MLP neurons of a small language model. Each row is named by its layer, matrix (gate and up: input weights) and neuron, and shows model dimensions 0-95. Each number is 50 + 15 x the weight over its row's rms, rounded and kept within 0 to 99. A neuron's up and down rows have the sign that makes its largest values positive.
A block is one neuron, or neurons of one layer that tend to fire together. After each block is what it responds to, as a language model described it from the Wikipedia text at the highest values.

L7.gate3:44 36 35 68 51 25 42 65 60 48 30 49 56 52 68 43 45 66 31 71 42 48 24 60 71 60 78 63 70 58 36 50 70 48 66 23 27 30 59 53 26 45 32 41 53 44 74 52 59 59 82 24 44 32 53 35 71 58 36 43 44 51 53 73 58 68 57 64 68 69 50 47 51 42 35 42 61 45 56 42 43 67 72 35 66 39 51 84 45 46 58 63 78 42 20 41
L7.up3:45 47 62 41 49 73 66 59 45 35 56 48 48 38 60 66 40 40 48 50 99 68 35 64 35 65 36 67 53 53 45 50 47 66 68 61 41 78 42 46 37 56 53 45 35 51 70 51 74 54 63 52 52 83 43 48 52 60 16 22 44 61 68 48 53 53 66 59 74 54 27 54 30 59 58 26 66 72 35 46 70 49 61 59 46 43 67 68 60 41 57 56 40 46 00 42
L7.gate99:38 43 78 42 50 51 40 58 38 47 47 43 62 74 60 45 51 51 68 43 41 48 23 40 53 47 66 57 45 31 54 36 13 53 52 22 58 41 53 32 47 61 54 42 30 57 46 73 60 46 62 42 80 38 61 37 98 45 66 51 67 60 29 55 33 24 65 50 55 28 61 49 46 80 21 52 41 58 48 29 34 51 49 33 29 36 52 53 66 16 64 55 46 62 22 80
L7.up99:43 43 45 41 42 18 32 35 74 48 35 40 62 23 73 50 81 64 47 76 76 69 42 49 41 48 52 43 56 36 54 40 45 47 48 30 65 54 58 40 37 69 37 46 33 43 55 15 58 59 44 48 45 51 34 51 47 39 40 48 52 57 69 71 51 46 31 66 66 50 44 82 26 40 86 50 40 55 45 46 67 46 43 45 76 65 87 59 29 18 29 44 61 61 55 48
L7.gate131:41 51 54 51 58 63 50 37 43 44 39 32 06 62 82 32 35 62 46 72 58 72 60 77 60 44 68 41 50 65 34 52 44 82 50 38 25 27 42 54 41 40 60 44 48 77 19 39 44 62 72 16 99 57 49 46 43 76 54 52 44 94 50 79 51 49 64 51 54 57 56 36 27 39 83 43 53 65 54 55 45 50 54 33 50 56 46 63 59 28 45 64 46 40 44 56
L7.up131:68 47 68 57 70 49 45 45 49 23 49 32 71 56 25 45 13 32 46 46 21 62 58 52 44 48 65 49 46 47 64 35 77 87 60 22 57 29 41 42 47 75 41 67 25 65 41 46 60 33 52 34 65 57 87 48 50 56 48 58 55 27 39 56 42 61 31 58 31 37 64 31 51 49 59 53 46 45 67 58 44 43 60 42 66 55 37 63 41 36 57 72 37 66 54 33
L7.gate252:75 49 33 28 66 66 36 39 53 48 56 60 43 73 66 43 63 42 31 79 30 59 33 44 28 52 51 68 49 29 61 48 63 56 35 59 13 56 31 34 29 48 38 52 60 62 63 34 55 53 56 41 70 60 44 44 72 57 22 59 28 67 50 57 75 64 40 34 65 50 74 54 40 48 23 28 29 03 40 29 74 57 34 63 48 09 70 52 96 45 24 46 64 26 37 30
L7.up252:68 39 63 38 52 24 49 33 49 46 58 83 66 63 68 49 52 63 25 85 53 80 51 64 44 31 68 44 64 61 39 22 45 63 40 38 40 68 39 25 55 45 45 54 49 49 42 56 76 51 69 63 66 58 55 31 38 47 54 69 59 66 64 78 99 47 70 37 48 30 52 52 31 73 67 29 58 37 63 73 30 52 61 40 59 42 63 52 57 71 75 66 52 58 32 55
Mid-word function-word completions

L9.gate659:59 48 67 37 52 47 51 53 45 54 58 58 50 06 46 80 57 34 70 62 63 48 70 53 50 51 45 55 46 58 31 76 60 67 33 68 31 78 66 75 48 80 28 32 70 42 65 74 38 58 24 66 48 55 72 61 37 59 53 56 36 31 69 48 62 58 29 35 51 33 62 48 70 38 48 58 36 68 59 39 44 59 34 60 47 44 55 63 48 30 57 44 69 74 51 47
L9.up659:58 17 44 51 67 39 59 15 43 62 56 56 82 37 57 42 79 43 48 46 35 16 55 60 49 40 65 53 73 43 48 59 54 67 47 49 64 46 39 45 58 64 44 63 68 66 57 63 25 79 36 52 37 31 47 53 47 25 21 30 45 45 57 39 41 46 34 82 67 68 44 58 62 43 65 77 35 56 37 87 67 53 45 61 58 21 63 72 63 42 48 44 73 83 64 33
Mid-word subword fragments

L4.gate31:58 39 52 50 49 50 26 48 24 67 53 55 63 53 51 39 51 22 34 52 24 78 43 68 53 85 49 32 23 61 67 49 45 65 43 23 69 58 38 27 44 44 63 44 48 49 47 65 52 51 37 24 47 31 46 40 38 69 53 33 36 41 63 67 55 46 33 46 21 57 62 56 47 56 55 59 66 41 35 43 23 63 57 34 69 49 16 44 45 49 50 79 66 46 41 44
L4.up31:40 55 15 65 55 46 46 43 50 38 48 39 54 60 57 57 40 59 83 60 50 48 66 26 76 53 41 47 56 52 45 64 20 50 70 72 68 55 79 28 61 48 41 50 62 59 29 52 39 51 61 49 58 29 39 47 89 42 68 43 56 69 99 30 44 70 47 37 44 51 46 50 74 60 35 81 08 65 45 82 39 72 61 36 57 72 51 52 35 60 60 11 36 28 40 27
L4.gate532:71 24 46 43 70 54 28 46 49 54 45 32 69 54 53 38 36 42 40 46 91 75 59 22 74 69 79 67 75 55 65 66 61 45 50 49 31 42 51 56 29 52 29 50 43 61 29 53 65 57 52 55 65 36 49 54 61 44 47 39 44 51 51 56 17 69 46 67 47 39 54 26 57 43 35 54 48 41 61 59 54 40 64 58 54 87 57 67 36 68 39 66 67 37 37 42
L4.up532:37 65 43 39 53 51 45 66 24 86 61 69 50 25 62 28 60 41 43 60 58 25 65 40 36 49 64 47 48 51 60 49 31 22 87 50 57 80 45 42 58 40 39 60 44 47 24 34 54 48 46 38 48 41 79 64 50 55 63 14 59 54 57 53 64 55 59 57 43 57 61 28 56 53 33 44 56 43 32 73 46 69 72 38 32 61 51 51 50 59 34 36 55 60 74 40
L4.gate554:56 66 52 63 55 44 54 15 49 53 38 65 38 54 47 72 58 59 53 50 54 32 48 30 38 60 86 49 42 37 53 50 40 23 59 59 38 69 29 53 61 56 64 29 45 46 48 38 52 59 47 58 62 50 41 53 60 58 38 38 35 47 64 54 61 39 64 60 19 67 50 31 59 64 31 27 35 19 40 46 55 79 51 58 59 56 62 52 66 58 33 46 57 27 61 68
L4.up554:66 55 31 48 51 33 45 44 41 74 46 42 45 55 32 60 26 33 64 47 50 54 65 49 33 38 51 43 34 55 65 37 29 59 56 56 55 54 80 45 24 58 68 54 46 42 44 45 79 53 57 98 43 44 27 78 57 41 73 31 46 35 71 76 49 34 65 59 39 75 67 40 72 76 48 58 57 29 72 67 63 49 50 48 32 47 46 47 32 49 37 62 60 40 72 75
L4.gate636:56 53 65 30 75 58 60 75 45 49 62 36 50 14 18 66 74 37 52 31 31 38 64 18 32 36 46 54 42 55 55 57 54 72 67 57 35 41 27 36 61 49 53 36 53 87 53 34 60 29 39 65 44 49 61 44 48 45 59 55 40 45 73 49 28 73 16 48 42 36 70 67 57 38 52 48 72 39 51 47 55 49 47 51 71 41 54 30 27 50 48 74 28 29 23 49
L4.up636:48 36 46 35 42 45 37 31 73 70 59 58 27 23 72 26 60 69 72 69 51 64 30 63 58 41 61 47 78 62 67 60 72 32 59 46 43 43 56 26 40 71 45 16 42 72 73 64 58 49 51 42 83 24 49 78 49 57 65 71 61 19 53 50 43 64 56 49 46 52 69 55 33 45 22 43 49 69 45 40 42 23 78 69 39 49 57 42 58 42 66 41 37 62 39 01
Word-internal vowel fragments

L4.gate23:59 44 30 33 40 55 67 64 26 51 35 41 59 32 50 48 53 25 50 37 41 27 33 63 35 39 44 25 71 59 64 51 85 66 39 38 53 23 39 88 15 44 62 52 54 59 33 19 59 66 54 62 60 66 51 81 74 34 61 55 62 68 40 38 63 60 39 45 32 66 44 52 46 76 49 16 31 32 73 31 44 59 51 68 65 73 34 51 47 48 68 40 52 46 75 45
L4.up23:61 74 37 46 47 28 75 32 46 57 67 51 52 65 57 50 34 76 67 58 34 41 59 49 81 78 54 40 41 62 47 79 79 58 50 53 90 54 24 63 35 65 34 32 52 83 55 42 67 35 66 43 71 39 49 42 27 46 61 66 78 64 63 32 60 81 65 50 44 28 61 53 53 66 46 48 58 17 62 64 50 49 58 46 48 74 42 61 38 49 33 63 50 49 74 35
L4.gate25:78 40 20 13 79 60 44 46 37 55 54 59 35 66 58 53 42 47 50 68 80 38 57 53 52 55 37 64 56 72 55 51 51 32 45 52 51 55 61 48 35 43 47 66 41 45 34 57 28 35 35 45 38 52 59 78 48 22 38 22 63 40 37 72 50 52 43 21 31 51 41 49 42 33 64 57 14 49 57 72 42 64 50 52 28 44 71 75 35 52 35 63 71 56 58 43
L4.up25:23 62 76 36 52 72 59 70 33 60 51 64 21 58 40 63 47 36 45 61 38 46 57 37 62 61 48 40 77 67 54 36 14 48 60 39 52 57 41 63 26 36 48 45 40 74 78 36 55 58 39 83 44 70 66 55 46 50 24 35 33 71 69 43 28 57 33 30 67 19 69 38 50 45 47 55 26 59 47 46 45 52 28 57 23 55 65 52 47 52 46 49 50 52 52 50
L4.gate217:73 19 49 22 47 56 71 56 78 70 36 57 48 61 41 72 53 74 59 71 40 64 53 29 56 49 47 28 57 45 52 54 53 61 48 52 72 69 55 68 24 41 52 22 59 69 63 66 26 63 44 68 47 54 63 43 38 82 18 51 31 50 39 44 42 58 45 46 36 51 38 27 54 38 35 52 44 74 35 47 51 35 58 49 57 30 40 26 54 48 29 45 49 44 68 43
L4.up217:41 28 68 40 25 74 31 41 33 56 46 36 35 49 46 54 73 40 58 66 34 55 67 87 69 56 41 48 42 45 43 27 51 55 55 56 19 39 56 21 45 35 59 36 38 77 48 80 36 37 50 45 55 58 61 62 35 54 54 16 41 44 40 37 57 33 69 53 31 43 63 63 44 26 74 55 56 42 68 58 32 62 47 56 61 43 13 28 54 67 29 61 56 31 58 67
L4.gate702:33 42 56 21 65 72 53 48 61 66 73 21 64 43 51 41 67 58 54 68 57 50 44 53 58 56 60 55 55 58 49 72 28 78 63 42 55 42 65 58 74 22 53 48 43 59 99 41 41 45 58 51 39 81 53 63 33 87 65 49 57 68 27 31 27 60 40 41 75 70 30 59 38 40 38 44 51 42 34 54 32 44 45 58 34 43 53 46 44 35 56 53 81 61 50 51
L4.up702:43 50 49 37 45 64 83 55 50 82 55 38 65 68 21 35 55 47 76 74 15 57 55 47 45 44 67 26 65 23 56 43 45 16 53 56 64 25 38 37 72 61 39 48 39 33 67 44 52 41 85 52 58 43 57 49 40 32 54 38 43 44 58 81 41 49 50 41 69 35 49 65 31 54 29 46 41 66 45 32 82 55 89 65 54 70 36 38 74 38 33 49 55 49 56 52
Word fragments after short prefixes

L4.gate122:40 58 40 62 54 67 63 33 54 31 72 52 62 59 33 90 54 34 54 48 37 46 61 68 49 73 21 44 71 45 44 46 51 37 45 81 49 47 63 53 56 62 51 33 63 55 50 65 48 53 59 51 57 44 54 42 41 40 27 64 62 51 33 55 62 54 47 60 70 49 39 80 64 61 44 48 62 30 63 47 42 33 65 48 69 43 40 53 51 63 19 90 31 57 54 80
L4.up122:50 47 51 34 37 58 47 54 49 45 50 82 72 36 18 59 45 89 47 61 46 34 55 60 46 51 54 44 44 64 57 46 56 40 52 66 61 39 58 24 85 77 55 51 30 42 59 46 31 64 80 45 51 48 60 53 68 50 52 36 49 35 48 64 59 59 79 79 57 41 36 55 72 26 57 72 28 62 34 61 48 63 43 34 45 49 60 31 41 50 66 45 38 56 33 39
L4.gate328:66 46 56 49 50 41 70 64 55 68 43 69 55 36 43 50 25 63 42 89 71 27 37 37 59 73 46 34 50 42 55 59 36 50 29 30 82 36 39 53 48 50 78 53 42 69 44 70 58 51 55 43 38 56 68 45 68 40 60 56 44 50 38 48 38 56 50 61 51 80 40 37 49 28 42 47 73 19 68 58 50 39 54 62 38 73 37 65 70 34 34 67 47 64 61 64
L4.up328:44 67 35 50 58 48 60 33 70 38 61 49 63 50 37 64 38 73 58 25 14 45 55 57 53 57 36 49 31 61 49 46 18 41 81 75 39 55 65 67 49 53 34 34 64 40 38 49 38 59 37 66 38 31 48 77 52 78 53 57 53 42 63 46 71 57 58 43 36 27 57 46 60 46 40 50 60 52 45 38 38 32 19 56 51 55 44 50 63 53 62 60 55 51 39 52
L4.gate334:47 51 45 26 63 40 68 34 47 52 40 20 39 45 32 43 27 60 22 56 65 37 47 33 71 37 63 60 33 53 35 61 57 47 61 68 58 65 40 52 52 71 50 56 19 80 67 94 56 60 81 59 51 53 43 46 41 68 18 45 45 53 51 52 71 68 68 32 49 48 65 62 24 65 58 35 42 51 51 48 64 79 82 39 42 48 51 21 41 32 33 64 56 35 52 64
L4.up334:53 55 58 63 36 84 63 28 57 30 62 41 49 48 42 61 21 73 31 52 48 49 28 50 36 61 38 38 40 56 42 47 28 30 62 71 28 48 81 49 79 39 45 33 48 73 50 54 64 50 56 41 30 53 44 39 60 33 32 55 63 66 27 52 35 40 61 30 33 48 42 71 64 53 74 40 45 39 59 28 46 68 37 62 42 22 60 57 60 53 54 74 68 63 36 58
L4.gate627:45 72 17 51 65 70 48 49 75 55 35 28 38 48 59 39 46 70 29 28 43 41 49 35 32 52 34 76 38 66 32 59 53 51 38 80 36 37 65 58 56 39 41 37 54 36 63 61 55 49 56 62 36 51 50 56 24 53 40 62 55 44 74 45 56 56 37 43 66 57 43 55 33 52 48 48 61 65 41 52 83 43 20 65 58 59 55 61 57 30 68 48 80 40 46 57
L4.up627:60 73 66 22 61 45 31 50 35 66 66 26 41 41 35 64 35 42 38 42 67 67 62 42 54 69 52 49 42 58 35 36 45 53 74 40 72 31 47 57 52 37 54 85 60 53 55 79 39 25 44 60 49 60 53 47 24 59 63 95 46 28 64 55 50 81 62 62 53 40 73 29 45 62 51 39 40 56 74 24 49 73 38 51 46 58 37 64 79 30 64 54 63 49 48 09
Passive auxiliary "been"

L7.gate168:54 31 60 50 36 55 46 37 58 78 93 53 28 38 54 48 72 40 92 53 49 55 79 57 62 38 61 54 15 51 39 39 55 06 76 46 42 81 52 59 65 53 65 40 62 70 45 53 67 40 43 43 50 55 65 32 44 38 59 51 64 45 40 41 35 45 38 46 49 15 66 55 73 42 38 34 72 38 25 28 56 68 49 59 57 79 64 44 31 61 75 79 44 52 39 63
L7.up168:39 54 87 63 17 57 40 28 26 94 40 39 63 15 53 47 46 47 62 65 81 65 27 64 47 27 41 25 45 57 50 60 57 51 53 59 54 53 48 49 69 40 53 55 58 66 43 74 25 51 35 40 60 51 48 40 72 18 60 40 67 54 33 45 40 32 67 38 52 53 96 68 64 49 48 62 48 51 42 36 64 51 52 47 26 49 56 42 41 56 25 64 47 37 49 57
L7.gate181:38 68 63 58 64 50 54 50 40 52 44 45 53 52 49 68 28 76 61 65 60 79 49 40 66 62 45 55 48 60 60 58 49 43 36 63 50 84 44 75 71 73 67 59 48 54 58 68 41 55 58 44 52 21 31 69 51 46 54 55 45 54 74 78 50 46 49 98 18 20 58 45 82 39 61 69 83 39 49 50 80 44 40 71 55 52 52 55 53 52 58 48 53 75 43 43
L7.up181:63 53 52 27 45 52 37 60 43 47 54 55 45 32 49 51 57 49 79 53 46 24 64 60 45 71 40 54 61 48 40 54 38 55 52 37 52 42 60 58 19 34 56 21 50 16 48 50 68 57 41 31 45 63 29 63 65 60 58 82 47 46 03 66 48 33 61 12 53 31 48 45 23 48 49 59 55 26 37 51 46 58 53 56 74 06 32 45 65 12 39 28 57 45 54 57
L7.gate321:46 45 29 47 21 32 44 38 42 80 90 58 30 59 41 68 64 99 80 26 32 43 63 60 66 44 37 41 50 52 61 43 55 54 61 55 46 79 58 31 47 52 45 50 51 58 22 74 46 61 66 39 57 68 51 50 39 33 52 49 50 41 33 68 56 39 52 59 57 59 58 55 69 76 46 41 58 62 47 55 53 48 45 41 60 52 50 47 56 41 44 59 46 54 52 55
L7.up321:65 60 45 60 49 84 36 39 49 63 44 46 24 69 53 43 65 41 50 61 23 71 43 56 69 87 87 43 41 78 59 55 59 70 45 56 62 65 68 64 54 42 52 47 59 35 50 31 71 68 16 33 35 33 59 66 46 36 37 59 66 54 35 26 34 29 46 57 37 69 57 59 38 48 99 78 44 32 48 48 41 67 56 73 56 45 31 43 64 51 59 52 61 49 45 71
L7.gate394:67 44 50 34 32 43 54 12 49 88 45 53 44 49 57 41 43 47 43 99 55 27 80 06 40 62 67 41 58 52 60 50 67 43 32 55 47 65 77 78 48 50 58 30 38 61 51 33 73 59 82 83 53 49 34 57 42 34 55 45 58 61 58 48 94 46 55 52 48 56 67 49 44 49 58 25 55 64 48 59 73 36 47 39 52 56 43 37 55 64 47 34 48 47 39 47
L7.up394:32 25 52 54 65 73 56 14 45 42 61 27 11 44 33 45 34 58 51 49 39 38 61 47 51 44 60 46 66 47 62 54 42 48 30 54 61 37 47 64 51 30 73 36 50 38 33 34 55 44 34 53 22 42 46 45 14 33 52 36 72 62 71 33 54 68 46 53 84 34 68 43 46 10 38 76 52 63 51 86 67 43 31 52 37 63 58 49 24 39 53 53 89 39 31 62
Mid-word fragments, esp. "igh"

L7.gate42:31 45 43 38 54 59 60 64 36 18 81 66 28 23 66 47 38 29 51 55 24 45 44 45 61 40 52 29 64 73 46 49 70 45 53 30 75 40 34 51 34 64 48 44 29 53 48 43 55 82 26 66 43 72 69 53 46 35 33 46 64 70 44 39 24 68 55 36 61 66 47 62 48 51 56 68 25 20 38 40 69 39 49 57 52 59 42 45 58 57 56 54 52 34 40 30
L7.up42:80 41 48 59 54 71 52 62 51 53 47 30 42 91 71 29 34 43 41 50 65 36 42 51 53 31 43 18 65 37 40 47 40 59 69 10 33 53 50 52 55 46 60 72 90 63 51 90 38 53 36 71 48 53 54 45 69 72 26 40 54 30 81 58 47 73 50 28 61 55 06 45 68 57 48 29 55 27 40 25 17 47 44 60 41 52 51 48 39 57 62 60 67 54 66 36
L7.gate116:73 41 46 83 60 26 50 47 47 67 29 47 39 48 67 21 55 33 63 42 60 47 55 26 76 43 59 27 44 37 48 28 45 25 58 36 71 57 31 40 46 50 50 31 33 38 49 44 51 73 31 62 43 33 24 61 67 59 40 53 53 31 61 67 38 64 44 54 44 35 50 61 23 43 32 50 62 53 47 66 61 36 24 56 58 72 46 46 33 59 56 68 44 56 58 42
L7.up116:69 69 35 70 14 62 53 58 58 51 45 56 57 65 54 68 43 54 50 48 46 42 67 41 75 55 41 42 60 28 58 60 48 42 56 49 59 59 58 60 48 31 52 28 32 32 45 61 05 32 44 46 36 62 30 30 50 45 73 58 12 38 66 71 41 37 50 31 41 23 44 60 57 47 34 82 19 37 54 54 62 56 20 63 50 25 38 60 58 44 64 67 63 71 59 46
L7.gate259:57 35 61 28 58 60 49 23 52 58 66 43 58 34 21 27 33 42 59 66 39 32 61 56 36 41 45 38 48 38 54 51 84 25 66 58 25 57 44 57 54 62 62 46 48 49 25 36 53 71 29 56 57 24 48 53 56 50 59 35 28 68 43 76 56 48 46 21 47 66 46 58 56 69 43 50 18 34 42 49 71 35 25 53 13 44 53 88 31 54 61 42 64 70 63 66
L7.up259:25 62 58 30 45 78 59 61 45 38 36 51 47 66 88 53 18 26 59 46 54 58 45 35 51 51 56 26 60 43 47 32 46 40 76 69 53 60 32 69 86 38 72 06 39 54 58 38 49 58 43 44 69 57 23 38 56 35 67 49 40 62 29 71 61 52 45 21 34 74 49 54 74 51 32 67 49 57 26 61 46 28 60 56 67 36 48 48 55 41 67 47 28 79 84 19
L7.gate337:56 51 40 63 53 63 48 35 65 62 81 57 43 61 65 54 42 65 57 71 00 33 58 35 40 65 55 39 58 43 67 52 54 40 58 52 53 45 33 54 60 42 60 81 45 38 29 46 55 71 54 41 50 61 57 24 81 44 61 37 38 44 60 59 31 42 54 34 66 56 44 77 30 43 61 32 71 73 21 57 28 47 20 64 70 30 50 48 41 30 52 32 57 27 26 48
L7.up337:70 28 58 58 75 45 54 42 45 55 99 57 54 41 62 58 72 87 52 54 67 34 37 53 41 49 60 29 24 26 35 57 39 43 74 71 62 19 39 45 46 51 49 53 49 57 48 74 37 88 33 35 68 45 35 52 68 42 37 51 68 56 45 56 43 29 57 52 25 53 54 56 47 38 45 33 71 25 29 37 38 42 38 41 59 33 52 54 49 22 32 73 40 24 56 23
Mid-word subword fragments

L9.gate186:41 78 28 48 32 52 62 47 33 38 34 67 64 35 49 58 60 52 43 66 50 53 63 42 54 54 37 42 79 59 43 67 50 65 32 41 29 59 61 38 56 35 65 56 46 74 48 40 50 41 47 29 48 37 59 68 66 53 62 55 66 39 37 56 35 59 56 36 53 77 71 53 38 41 72 51 89 72 63 44 27 25 63 46 62 35 41 29 55 62 74 55 41 31 71 35
L9.up186:80 56 51 58 56 65 48 65 46 25 33 59 64 77 55 51 42 72 52 39 62 66 45 52 43 40 99 55 51 45 64 57 43 49 28 37 68 37 34 41 51 63 27 52 15 41 35 54 50 55 61 53 48 31 69 34 62 38 58 64 53 70 53 54 49 30 38 83 58 68 77 68 67 34 40 39 66 33 27 74 45 71 75 41 58 63 24 21 48 72 51 63 51 45 68 61
Mid-word vowel+c fragments